Weights of a small transformer language model: 13773 steps.
MLP neurons of a small language model. Each row is named by its layer, matrix (up: input weights) and neuron, and shows model dimensions 0-95. Each number is 500 + 25 x the weight over its row's rms, rounded and kept within 0 to 999. Numbers have three digits each.
After each neuron's rows, "fires after" lists the tokens most often just before its 100 highest values on Wikipedia text that the model never trained on.

L8.up872:502495512524490497504539508490482488519456528530468536469504524484504488565500524508521563535489535482530428501513485491511546553482446528474518531526471486483493478469497467532502469494504501510503536472484486469517503513496516487520528521512501531523521487531515513513524492508486451444
fires after: "9", " I"

L8.up75:539465548483526446531518512515546474511502518455502567446507485513427501473515532500484480503548510503468510492510553460489509500503531475469545490498481466476520494460428484499441489494477513509520486513483480506476525466496475526458492522527517485485548531531519522508486493517487544530
fires after: "9", "1", " and", ",", " in", "2"

L4.up387:523516457480482504494487473514533509497488515462472516505488506533522503489512553540473504455531456513532572506490503475509493512491471522522521540497505517473465475502547512505524539512495520468455533470490554514519508500537480521511529477496496518494450493426501513449480515481490517476
fires after: " ", " (", "-", " N", " the"

L8.up171:496544496563523521486515505520489477478492521464506502527457516524486506523488431495541541508520488502481474513513516484471506513475491492472542456446495466505523483527503512519466527490508522470492521539511477469468546457484545546493515501507495515533508485492487500496492512496505489490
fires after: "0", "9", " |", "5", "8"

L7.up639:521489524482537511513471530490477474540528537457483470478452497510501487492512496473540454484451532486511487479519480512510470511536471514539466512476483501494460523519503509520471536508480490504534537518482514470475504500498488515514501471457477533461523538466505493564506545525461475525
fires after: " ", " (", "–", " to", " W", "lan"

L4.up312:518497548514497497483486464552518519506520549452504524515521472502520495496531476476506479521552499541487518474485541490513499505540497495469543496507461500507501467544496491509444504496491506527516522539501443543515528540534456468523542515519505491499472525500482496517498494499476553492
fires after: " ", " a", " the", "-", ","

L11.up260:453552506475482496495506493502492532478490536517542496501520468492464522522487477476499503441505475467456526489503464499494482519500532494505534533482477549498494524483490477498477492449479499504527459525516490527520499520522456511502533496513504485512504510512520538497466486478480494493
fires after: " |", "\n", " against"

L8.up131:468515502510514511501469481434504453503546519475487511498474505481491502516500475508452488510455504542526489500511499498503507516467525495466485490527470483470488506496511496523510527505483517496494505526498516512481532534476503516531527525533537465451509531491527494524479485470507468473
fires after: "\n", "0", "9", " ", " un"

L9.up840:495483517483488470486516459484508494507521490511461438511471467507522531516494479526524518533489550505470494465508492523485437566485506503509508546531519492496561491519519470546537478530479497447499523485478503503558521494523470487524496503481483537507495533498510494519498477512517474513
fires after: " |", "th", " T", " "

L12.up185:528531519504483481499490571524513497502483502494484498492488502487490501532512566534512504559478480488514474496481465447499486515504455528505524433541464494491522474502459436493466487472503533472509541500443468506511504487512510551512505534520503516492517479483492468477526496471490501506
fires after: " ", " (", "–"

L9.up553:563487525532498474512532490527504489489492523508513509482524449512472465519512546537516526495488524536493498509511526477474472506509476487508552450440488518491500471460495513470494510465516483476513476513538499518472500467482542504504547492515487490495516520518472514521517510539470489498
fires after: "0", "9", "1", " a"

L9.up353:501514501509497501484512519555483494499511438497524509570526485509456481520501471479523490513463525457464474507525533455471517519497469480508511473505487481497501524495446494542467519490500489498483466523475491483496510481488505508499513531509486518492511470532465531527568537479485516525
fires after: " ", "2", "0", "5", "7", "8"

L4.up712:491517529454522470474519506496489473517514507484499519466500493544488466479458525520485470480490505459502469509495495531502502479486454502487504519509516487515531521487531457539498471505540500459498524492485493439527469482491516505459495522514535496498468523465508543505465454564524511529
fires after: "S", " U", " St", " M", " P", " v"

L11.up430:534528481455497532516530525496473480481483545523484501549452473493480513513484514490510478463518496517545468499499447522502528525506452501497556461500480511484542515461473487545475513495508501471502540471497554459516499473539500470488506499522481516501503511501493501529516520510483526492
fires after: " ", " ("

L11.up940:513495480462506460515487492485554472434483497477498459523477523521473482498489518524491540499493491496500540489532466463552504453508509499499479515493483518513476486491493531513498487553491474527494530543507507461519500511461503484546475474501447512486490537511470497529490481449491548499
fires after: "0", "1", "2", "–", "9"

L11.up498:523510497523505487509445478502509495494490522530494518436507507527502491473503537464482493522516507497522495511497498538486478528505511493499470503554503497461499479525494540483513510515515502551471509473535498558558533484443481522475517486507501553509539515492480451502496518509517518474
fires after: "1", "0", "2", "8", "|", "."

L4.up423:506515511495468503493485490487509521465513477526511488483483457508511537496527499471495509485512491467527510466507499526529546511508522446451492513503524505502465517454481475529525457482525501486504507501501494509530493511496513520501540530520505490458536532476509482533488468504520497510
fires after: "S", "M", "G", " S", "P", "R"

L4.up765:509547498518550518505495520497511458484491526473497462491471535465519531494469496476470487462521480518478467503544500556491525517456465462504529519544470469516508495469485512516508487502476535522486533518519492442451509509510470499490486471518474493509475489510518525461492509541489510493
fires after: " ", " Website", "www"

L9.up352:485486478494526485463477522468476484496476509513469466549454518479461518501509519495517541554507494508474515522491498471495511494536508481492513520476509509524516482473512552546504514511515529511510485512479554537535536515475493521506508509532499485510446502466515489489492507492506453517
fires after: "6", "9", "1", "2", "3", "4"

L12.up62:507547505489495485477518474463454487525509530510535509494460490479455592509537512514463524498505480491509508520497488517492465491454506482486480506482474503506517480526503470504488522491474540506508481529476556503486504484524496493463518512515475500516519483482506465515474484521488505467
fires after: "\n", ".", "-", "===", "==", " =="

L8.up827:482507527468521487503525489549507526488477511463541504493520552534511509534537485512504485485506432456485580508509542494469515482439514467533499515502529504519469506519502496519471452496511495524501533463531516505489498506524476504579487503460469504486497498527536531512477465485478461488
fires after: "9", "8", " |", "5", "4"

L8.up463:458545480489520506478488513539474492526499524510503495486519487490489465491512517478467524513474476482493489498525498513490486501426460478474468520510485499527548469466501488518539526539496496505511509524484509491504503527514496529503495492488483512478472498482460532529478562505484505478
fires after: " ", " the"

L8.up607:469502538473495461527486502489510464547499507509540495508458487492464528528473487486491510523502438502494473523511479517535554495550521487453520487417525512498516494497494476458479501506534497526519532486474478554474527506495463556505533495501521500527465500500501490497484522509508495482
fires after: "1", "2", "0", " K"

L9.up508:492504493515500482488531497489467556511498503492513498549520482454500530495483515527493460454533481508552500533521483506498551517484510503441472524513456466464495515503507502495489456466473523473543467495469512520505495545479462511509559501547478487436505486512515519506440478476493491491
fires after: ".", " \"", " |", ":", "\n", ","

L4.up1004:438533515480485511531495477511515529500520456538475471485480502560483441469424474448490541507521474534466501510489479507533442488503492491505494497501537549492494494496497480474479502496464517473509482490518498494501532505522496533521493477512531494523534480534504483458497505497443504475
fires after: "0", "2", "T", " there"

L11.up354:508495503489494467467488483520497504484501512544479501523518444485449462493490540530488479485530501484507474453460510498507479552468472504503505550494490466538470508492509498554487495499512478494469491501513535495502488477501493549501460502542534478509488480434515532517499493522487516487
fires after: " ", "1", "-", " ("

L8.up670:508532498531465530521464510494544504508554465501509496514481495493546494492510509524517487508445449534503494482511473475472518525491497467490492504494490472484496507448530480499495501497460517512520509523482485518501535492491524483523484527514513503526465531488504478509476478480564496500
fires after: "9", "0", " Em", " B", "ach", "K"

L8.up185:502507489512505513509509511502527519553499488463501477520463458527539505457489486473525458480509484442549478471489517561581451501494529464495485510487475491450562531525494495486505486505491508506497507515518500552487555527495497461506510501481460524521489500456489527467517478505495507502
fires after: "2", "1", "s", "us", " Z"

L4.up203:459476516493536507512463484499460524496488475505462508529479479455520531469491489544480500521506503461490505527481491531528501564533527535556514491493508510496495521520471498507506507485450468473519470521493502488515473512513556556503473524534463502467511457501500521471492488482502462488
fires after: ".", "-", "|", "==", "\n", " Dis"

L8.up174:519490518473484490508516522535502481521513523538482484499505470544499466477502499499483551467497495531511473509521544499505490507503447451462485487480473480510533514486547466477460498489533507459513486532493495455472502469451528548495507538491501502503492512479466442512463513493505520524
fires after: "9", "0", "T", "-", " a", " two"

L12.up410:510511459534468526492492466525531475500483485468507508473490509506495514496455481530474517424508517488483506514452526433538500528584501512483477504486499485467525509499497483464503495507502522544479541493456485486493507498481501519516543512492500472518492501488476501520469525458498525460
fires after: " |", "0", "2", "-"

L4.up173:463490512529521518508517499477519538475512470470502498517497513492514499492490502539454532495503486490517545528477506513502476504477507523520467518520464543516512478473537555512472511464496483516501482476501451479558488532476502480478500496481533500468503513501497438505507524508468524481
fires after: " ", "-", "g", " C"

L6.up834:521506496550477485507540520493505472504508475523511475515482483533526523499513501547554514508475427521492476464507512482470469496447489488545508517512495526457503470453491517490560482493531518496503502472479509531514525516476531514492443543510559552504490499517496496489505537484463488504
fires after: "0", "1", " Dur", "9", "Dur"

L8.up255:517466526521514453509474481522525510498472482453506538481560531505482466541487540452525482524528548452504490523468512513492482468522500452517494480529488482505490486456440539512510509507503474505486442521497541446488470509527489515478508566496517485508493502547530505483508525474543503514
fires after: "9", "8", "7", "3", "0"

L11.up244:507507533488463523544510483516506514531521488487523505471488500513526519526541496483482529499497497535530478492540533512486490498476500485486501476480492501492462486482501492476485511516517507502507546549526515484471501499510502467515449492491489512473515477522486458530517506497493481514
fires after: ",", "9", "2", "1", "3", "0"

L9.up273:523522484504438488483530500480472514516471548501505532500527473526518538475522511506467509485484512540477496475523568476478497497494550513492516484503450498505521523505481520550462524520427485462498463496440510511495511469494491451456492517541492461533477501492511482487501525494470486511
fires after: " ", " (", ";"

L4.up1003:503492519475496468484514483533464500527506528523490487520459468492505462493515477441521498539505475444482508508510517495546503522486533445482533530486485488485456474525513472501510507505492497545531515509500501509502505483545516514507536454475507507504529505465508531483472522512499535491
fires after: " W", " L", " D", " R", " F", " M"

L7.up189:482443486499519510517545495497500492491509463485556470527539455521483449504470514517480465495470472505501520512533537498505514514474550477519476471475489506492524476464533494502521526501541455503519488531510531499517514482501503503467495479481482492505469537490528506445456553506481527525
fires after: "1", "2"

L8.up553:480495537541488512462476472487520474494485515505544481503478552509498514526487487477499538519510488471492479492562513551502471496469504469484499501481486480505513475491458483472466456501495459458499542502506508458507501533518496506488507500484469518493514490501484476516445517470501504535
fires after: "0", "9", " Ro", "2", "8", " Ku"

L8.up677:493529497506522481503516500511512530486511501533505526472528523513496522533498490524500452456488476524457543474458478532502508489467517529476562540506497493516505506526481499497494473513487424507540491524443510509527479505447490486535531503495511531523523547522534509492474523530507491435
fires after: "9", "8", "4", "5", " "

L12.up132:534501492482512487474504542506462521547459539483478466529502446476484511518497529462484499533489499473470488489505493487517491520473423527462495509447511470477500476454515487454461529502553517556479489491490543509489500471505449495496479488535521487531496520480511543506502552504473458497
fires after: " ", " published", ",", " |", " (", " in"

L7.up562:526489509451442519475493465488528474510499526531550470458482508511519459519497526441500482484466488471496500538488510482442517503563495524471466469485533482520509501488479476551505518546508510513531529523468476505496487504511503474495505487470492506527530517495489480520525492469480471484
fires after: " |", ";", " ", " (", " Mac", " Society"

L11.up201:531505540522497505508547549450511469493503529530516508470534493497502505498526558491502436465510476475521501517434466476502511483485501488511494498517501548480504479482498502501506463481543476500495519441475482533532510499521514483493511553525483511472501488488510504506496494522469498520
fires after: "1", "0", "9", "2", "8", " "

L4.up735:502501504469548493502518462491458526463519538509500518482480462499487507476496498519508517480514498500530534573544525528525501495502506502507502495505511464502476524505490500477480477481464506546507536480519469484513539471534520574508484475545463498479502534525463477495431494475462500506
fires after: "\n", ":", "Po"

L12.up48:521520495527528476487486480518498468511494483513491493534500479479497486505490539503479526525507526518492497486485561484469514491494459499470483513481510498549454480494483514497532483505512488454505558515503522540474498458497487534494511480503481486530528528486539504516502529504506509529
fires after: " |", " ", " (", " in", "0"

L9.up663:528495497503449485519550513503514493446506503467520481504498497486501472526515512488455490545518505449460487523478520497472475508562508524511501507490561466504486502494454525481505513508503511461490504513494555514495508511532473480492470514465449522511515510484528505467486482465510498438
fires after: " |", " ", " ("

L9.up891:506489500463490488509479487459513510513504495530502518498487508516490494461496524509445496486494506513525538492542502503498447542489542499504503492491459467478507518518481454489457476506512460495484523528509511525503496467509491524463490488490418510521497493443544542464474539535471458521
fires after: "2"

L4.up34:507506499482523534474496507515509519512497468520509458503500515493519515472456495494527495508487516551483502542482471536487487507497504488474490530479504536496479481526538472501576460562482489484486496496511452494541498503484507478519505510515461521516457536459507516560440545462486510533
fires after: ",", " in", " the", " to", " U"

L12.up539:518533503478503480519524504509496528546486468566429546520467494517513506527481479512461489491482540520516512464552497554513471500529482481505507490525501521488524491504467459542482517517444496503514509550496486530512495441528473475465573523479438513484503527504490493503490517500450519538
fires after: " "

L6.up509:482513476522457476475486483466527525483489492543482543495467509476453561504535459515515479511438469455526506485551498561521478477521506469519496508487469542517503468517532481484536525493524484507502503535513518523490484521576512507472541493505454501480547566506509492529440488483531513470
fires after: "s", "S", " S", "-", " God", " Sch"

L11.up758:538482496498463469508514510477486467480506503473488523511505467475507482484501489472489521482458501491553473511462468495471515522512509502491507513498519525465500519481565543429488520479470532516486513494513472493481462494514499544495492531522497508554492554525472466493478502480518519483
fires after: " |", "|", ",", " ", "al"

L8.up920:494559520504521485499510484497480482487542509461509493498499531492475529512471541496491517505476516481507503476492473506568495442565507501493503504546503514492516442499474510467531494480447527511544544522509500506481537481473512522516492489539495512480522547541504469485455539492510449499
fires after: " ", "9", "0", "2"

L11.up324:526479488514531483462539526521472557505475533484501490537489505495530467457481515471514496505491504524529484464469488516510479500475470495548471509485476521492531493499520511491501520498469496487497514515538511533535489515506507552552531478513468523523518502532550539491538550442478456501
fires after: " ", " ("

L8.up704:533542482483535498487544513469510463487466509464530536501464498491497468497473500484442503548528502452524527521553518480510493510527471501540577509478484517443477488468474492485523491517520514475511479515518489486527532488524504511482477532541524456495493517483503509425488517497529482512
fires after: "1", "2", "0", "9", "7"

L8.up169:531511478487455511496502500487526493470529490548477520482467523515474524462492459464519485491495490436509501504506499488495522485455495483508462478536483467457484419499482490500500502539534524532518555515445488524528524518507532529522497520532522513517485495487504452533464528492510488529
fires after: "9", "0", " Mar", " Mo", " S", " Jan"

L4.up268:487500510509496505522576525516476509480497541499482491461494493541492529512497546504486497521477482494503489465503514514468483529463479472492481515539506527546457486520469471506507463493464514486499533474483514530466502509548520491486536531506514510481498497501494523445511510528480473515
fires after: " the", " ", " The", " a"

L7.up494:507459512479509479495492505458463531503522466520528526511503542525475486487495479502500555509503528494442478497531494491534463518473525518504502519501507509494472495544497505479482455467495510480510467494467561499512538515492495520482516494460513506503472494541532517518515480496483465509
fires after: " ", " |", "0", "2", "1"

L9.up729:531494502496558487460492510475503485509505513558506528490492496484465507464510531483518485469506490525493470488517485530448493470486475554512507513560493503497495474511504490500496523479464526511525505528516539505479519473488494507453511482501470518510503560524540470469481538475476487519
fires after: " ", "\n"

L12.up101:498463480478523498526531539491498475493495509461469507489456524482469481469487546463481539547516504467553489451481477465493499485510480500474465517534537526529504486477503502488497521497470434491498510487534519508520516490478518529505484509476488538536517533475474477509493501477499506512
fires after: " |", "1", "|", "0", "3", "9"

L12.up158:497523431488479515530490519497522509520489489508490498496503472521475509487478534531553434491505483508536535535536487478506457497503477523501539463498478510495494496487487509505472488479515477479461518532518516505498466531491467519480471468508510512525482433541462520533481494530436520526
fires after: "2", ",", "|", " August", " October", " September"

L8.up984:514504507481484499525547510451507513539502494493567512484483514506526521443465517487494535501463462529476507480490500513483513505460521484495547527516493480469496482536510503514510506516485524494503511521467499497498492490501533531520545470510501475487510491519560517531480493508506478522
fires after: "==", "===", " ==", " in"

L11.up585:491485526511525507484496505488450479495495526525440495503516477504529456506525511524511497512502489524494504513511498477485537514494505443461470562518460515513471468498518477483501476502464473506515512501516478490472483475496510495482520521496507487487539507443556510455555514493515482503
fires after: " ", " F", " V"

L4.up462:521541498473483530495525482498518522533489547473482503478493458520499494526512523487508514498471476523451513536471524485443527467496537488543460483496487510489499428503526479509517511507469542524523509526483489494498513523528519474497481504542486491459482541504501495504484552524477486497
fires after: " (", " \"", " ", " to", ",", " vs"

L8.up849:479472495502472488534547480524476492502507465473538528496469497566480508482501481498500503509467514441539458441493491480515517474504482469450523475500535487491518495528484491545479516505485481529492489507498479510504534526470495501521532551491493499457459503462462498534481501497489524510
fires after: "1", "7", "8", "9", "4", " Mar"

L9.up166:479512537504513457497506499496520518484493521509501499523528487476459493532473517541476498466557502505522484475492513512461470522507494493514517573492508508466505481562505503517504514481475524481556485465523486523489504494505495495511512529521500513500553511504433523491494497486518506501
fires after: " ", "-", ":", "4"

L8.up391:438467463528480468502504453491496515519490489525427495478465502543532489473496565505495486510505493489516503498521524541507507488507532477518472491486489495502473498463484477489492489501530519540443486506489519526494510517511454488468504500512499543562492547501519496476504534518495520529
fires after: "2", " co", " Zo", "o"

L4.up485:526512541475509525435473466551473502474450549521537493462503467512495498486491554492509506513491456499500555480518526505491532476546477482438550508524477482497487497543451487490513507439475535491484538500469490506480488512513491458491526522529462468478525490548515460523456482531510538492
fires after: " ", " (", "-", "'"

L7.up568:526482533524522540526495457490519488517517492465511512466480534501481468503503472511502463537491476482514485510547472527483498521524509477541495472502536549458487523503521494504531455545560491474489512493454494479524499520475495501528499487512557518502503513509509529493485486505518500480
fires after: "0", "1", "9", "2"

L9.up956:460504474433515533498484470520480528497544463494485473505480502477490481500499485546541525493543497518515533514504481544518481453499494551489528515519524543502552514527484473531450491494446457497515457470519533469486497470492478458532528482471489474508472502516498460510447511489465490500
fires after: "\n", " Candidate", " ", ")"

L7.up530:518485481544505519505514484450512535471493518483560501522540503506548469476532478535516459500506506477526504447506510536507501475484507493482503499550461463459473478515501463481482497546484478485515474509530516533535507501490510479444484515541457521530517501434502533501511488437487458502
fires after: "s", ":", "us", " Mer", "es"

L7.up256:507529502558488520521467476513524532508508509481500456460516553505546449518516456498522480473473502512461502496476509545498518479498497449512544509518485506495494525527527523525488480528490480493495527486481529492512502508493449483533476487539475503459466499505499483566469510520493503494
fires after: "0", "1", "9", "2", "8", "5"

L7.up650:494529514489505533499544486468507508516514490489469497483508509517553463530497468480543517470528518504456506460509499485504455512494450496467524513535522500500510511517473491511477530503474555528483499503410477524532466497516518469490480510522480490522531476448495514559504532479469527481
fires after: "s", " As", "0", " at", " the"

L11.up844:471465411488524465502502507479471496484538481475514505497490495473481529533527478509530476522488517512517507483506544472518505523565526497488512497506497511463470515540511501530506508479478506506471502536499489519491499491462521473489514497503557426480510544518526513492475506519500449466
fires after: " |", "\n", "s", " S"

L9.up488:531505485473517508480524487491520502488455472506458479468462492528478488475474527504540508461504452479528575531562523473522457490512517519509511562499529529501490485434499532511471512536512478499506526486502515518534472509508509509491491477481529495515509510457536488474483495498468506516
fires after: " ", "1", " (", "age", "2", "-"

L8.up388:498545482531494498530494460509517467524486514492517526463471529535502481491514456505495504515497483505479467489483480471501480513513496519460545486504526493418493486448524519512546471502492481501554510507538484533481482494525492492506456486527501486499533529488477496538507494481491514507
fires after: " ", "1", "0", "3", "9", "7"

L11.up933:451537516504474479479516469548526495469478555473501494500523485485490497555458486534468490514501504504497488476504464505531447488462480498499488528484494541525527461505504483521499491494454497464518496488480469505511503521467502521496500526468477489512481523509494514453522508512461533468
fires after: " ", " |", " also"

L11.up746:511573467493478517515474522496514455517504506515508484479503481529539504457533501503459494493563471531529498465544475470505521500546495506537564524443496483470487506494534493499480469444514481500473502526493527523417470475482539472485486459532505493493482500475461509511487501493530480496
fires after: "3", "7", "6", "9"

L8.up1009:545489508462525493490503461472485500492509501483457497537516532511488484535525512547485489479435501500518496554508488511497499512479480484498508521559502489526477507475509495463495474448551468468523532518492542471503502477462518524514465490513484529512510476478513465491486503524493547548
fires after: "1", "9", " O", " S", "a"

L9.up261:487482553507501509498510471527479507514504460502458526459476492488510453507528489512520520513495535529482514487507520504495501542492492544483478484539499516503512501472497511539463457473507493488498494513490507489525511495511508512524505503503443525546487507502462537512500488466498526485
fires after: "9", "0", "1", " a", " ", " as"

L8.up320:493522487503473473463516503493533513451511525498500500469545521491480502491545486492469478496478497511540448487505491521472544512444476507463528520540502436482499482512471502484484471545498498474518525516533502470504507526509522509490500567506482504514499551497502506485531475534535513502
fires after: "9", "4", "8", " As", "7", "6"

L12.up275:514546487453513520469536494499517482471439476535538541477508546488546541458487503499522507448477506488498509475513503499522454485509528464509491488479506503529518468504510502475472512485521495568500505482509546551501502469484506487493524474526502497510511494496519498465452509480495441508
fires after: " |", " ", " (", ".", ";"

L12.up704:499542495453472497490479510484495477447471525550456538532530472517477479499468539474528495487520517509496538468516469511480482487517536463503487546500505475514514507495507516483483499469528490496463470516478549536530487523436451465466506529513494471513539512490466537538518497507476518512
fires after: "2", " August", " October", "–", "1"

L6.up218:521495490515452449522479458483517489502486504489538509491465508502482474514570505481485475526461536575505472542485521511478492482502529504493520501490501500520512502482474535517518464519496502501526487490511508479521497490561498518483527528470532484506527519499529487482514468483462488491
fires after: " was", ",", " (", "8", "7"

L4.up469:502541535482498456478496458558484513502492447476485507503515499464466476535478515512488480564528497484503467501494509490490489517466495465460542520508496516473484497519498497499492470528503515500479526504523500502495474483518526461485510534489550510513487534487488460493540503524541469510
fires after: " ", "4", "6", "5"

L9.up485:526484486503475491499519471496505561482496462498479501482463560557515540480463461485501530547516531511517501475513499513486528541484518491490436532482488477434470483486479529464498523489524494509530511530497485480528504504519511514522450496496546510504505472502488521498516499513484515510
fires after: "1", "2", "3"

L9.up473:509475569460492505509514456498531494488432476490521527514480490494514488508509495518519500470473476501518523531530502492518503495510474491450528501511462509484494486477467480485525529489490511511477515522490517499523477464465481518507491495489524529521485518529468505541436476476468540506
fires after: "0", "9", " his", "8", " the", "s"

L8.up787:510496492469509513538484495511515470525538553520512499501541507494463531489528485501535491495423503530484488510481500499504485524484559531485509429505477457503483439512472535517500500459462491495478455532480526469448544487502495479493476499531570500530501501496481505504493480493484493487
fires after: "s", "\n", " was", "t", ".", " be"

L8.up1017:489457496488506455520499492520511519543463468482522527517510497494495484517519480436503527489535498488478482513485538535523521491490491488536492517482480492488455499450488530525540508528490481477494529507468482489490479497512521496513528522534494503556482487553522483507499529525495512468
fires after: "9", "1"

L7.up44:457516521502495506475502495537490537524490561508509458487458493541508499516515506469515526479497472490513494495498491475528472526465493488447502512524481552476508491510463456530515453485486536502507506486516449533512496478546488515534473517502508506521513533503470545546467487518458504527
fires after: "0", "–", "2", " the", "9", "1"

L8.up19:472526518493492518520523455487464521457478452493514492553539524512491529510497475481457499490502464484512494482531545495540462463471523483456500470509521482488503519464523476493489518502469473490521550512506508547496486499505495528510462485521482490523526504481483469484498500483495468523
fires after: "1", "s", "us", " ("

L9.up390:501487500478498532520507488462484516503499504444521484498482486465523502522493504484505539515464478505506470521526578515528529526514465471490516478521468495470506501492473500509531538520500487522516455564516511514469449487489517493505511497487498542509497547512561466480517478476475471506
fires after: "1", " ", "9", " was", "8", " ("

L9.up184:463534494496489456534505549501506468517518481491481506491476458501497526545515547495490499499491487509549480487496466506469476500470504519496506512478490477524489489497498491491502547473462520491487531497512507498464529498514510527481527522516468444507554538476510493527588497522494484502
fires after: " \"", "\n", "-", " (", " and", " sub"

L9.up711:494459451470480499537520488530519499506480469503492462526450487503500507495495530465472508515507506475478509511467515467510499470494532442473517495489523479454503570498536478515480516505534489485549491487466503553571526463536487519475506561530485534485464524463471466464493556490480500490
fires after: "1", "2", "3", " U", "4", "ia"

L6.up992:471509534513499493503514498489510492462476502502519492470508487506527510520511503487494521551502531523475471503480497503470489469497529487445496475472475545470537483476514481469527502529559506499514479523521478502525481477501484520543516503534477557535510466512469512505502490464559482530
fires after: " the", "0", " first", "th", " for", " in"

L11.up408:533504506518475536496514515505497496510496507514451516492464513509509490547514472503459485534531509488500484585497491500516519523508509467545490527500518482482516489491503503508512493489478477476481510485487516537493538530522496482453509526443503535488505508514492483474434507447510499451
fires after: " ", "9", "0", "|", "1", "d"

L7.up929:513478507519483472508549501493479471501521504468503479506499519467462457521541472504519519491547503503551468499457509507481528459508504485495506520534518490483486486478511475485489500516513473461534528533495501445481536542509485494475513506491456524515529518495501474472487493485492477494
fires after: ",", " November", "0", " October", "1"

L11.up804:513500518457436505468488475548457440445500510517509501488549467486502497515443531528462506527508518492493477543473494515534467499499530504493525505486495520426489493489509496510523512501502491510469537512493473481514498496464521532542461541536506489541496519478495496482526468501508493493
fires after: " |", " he"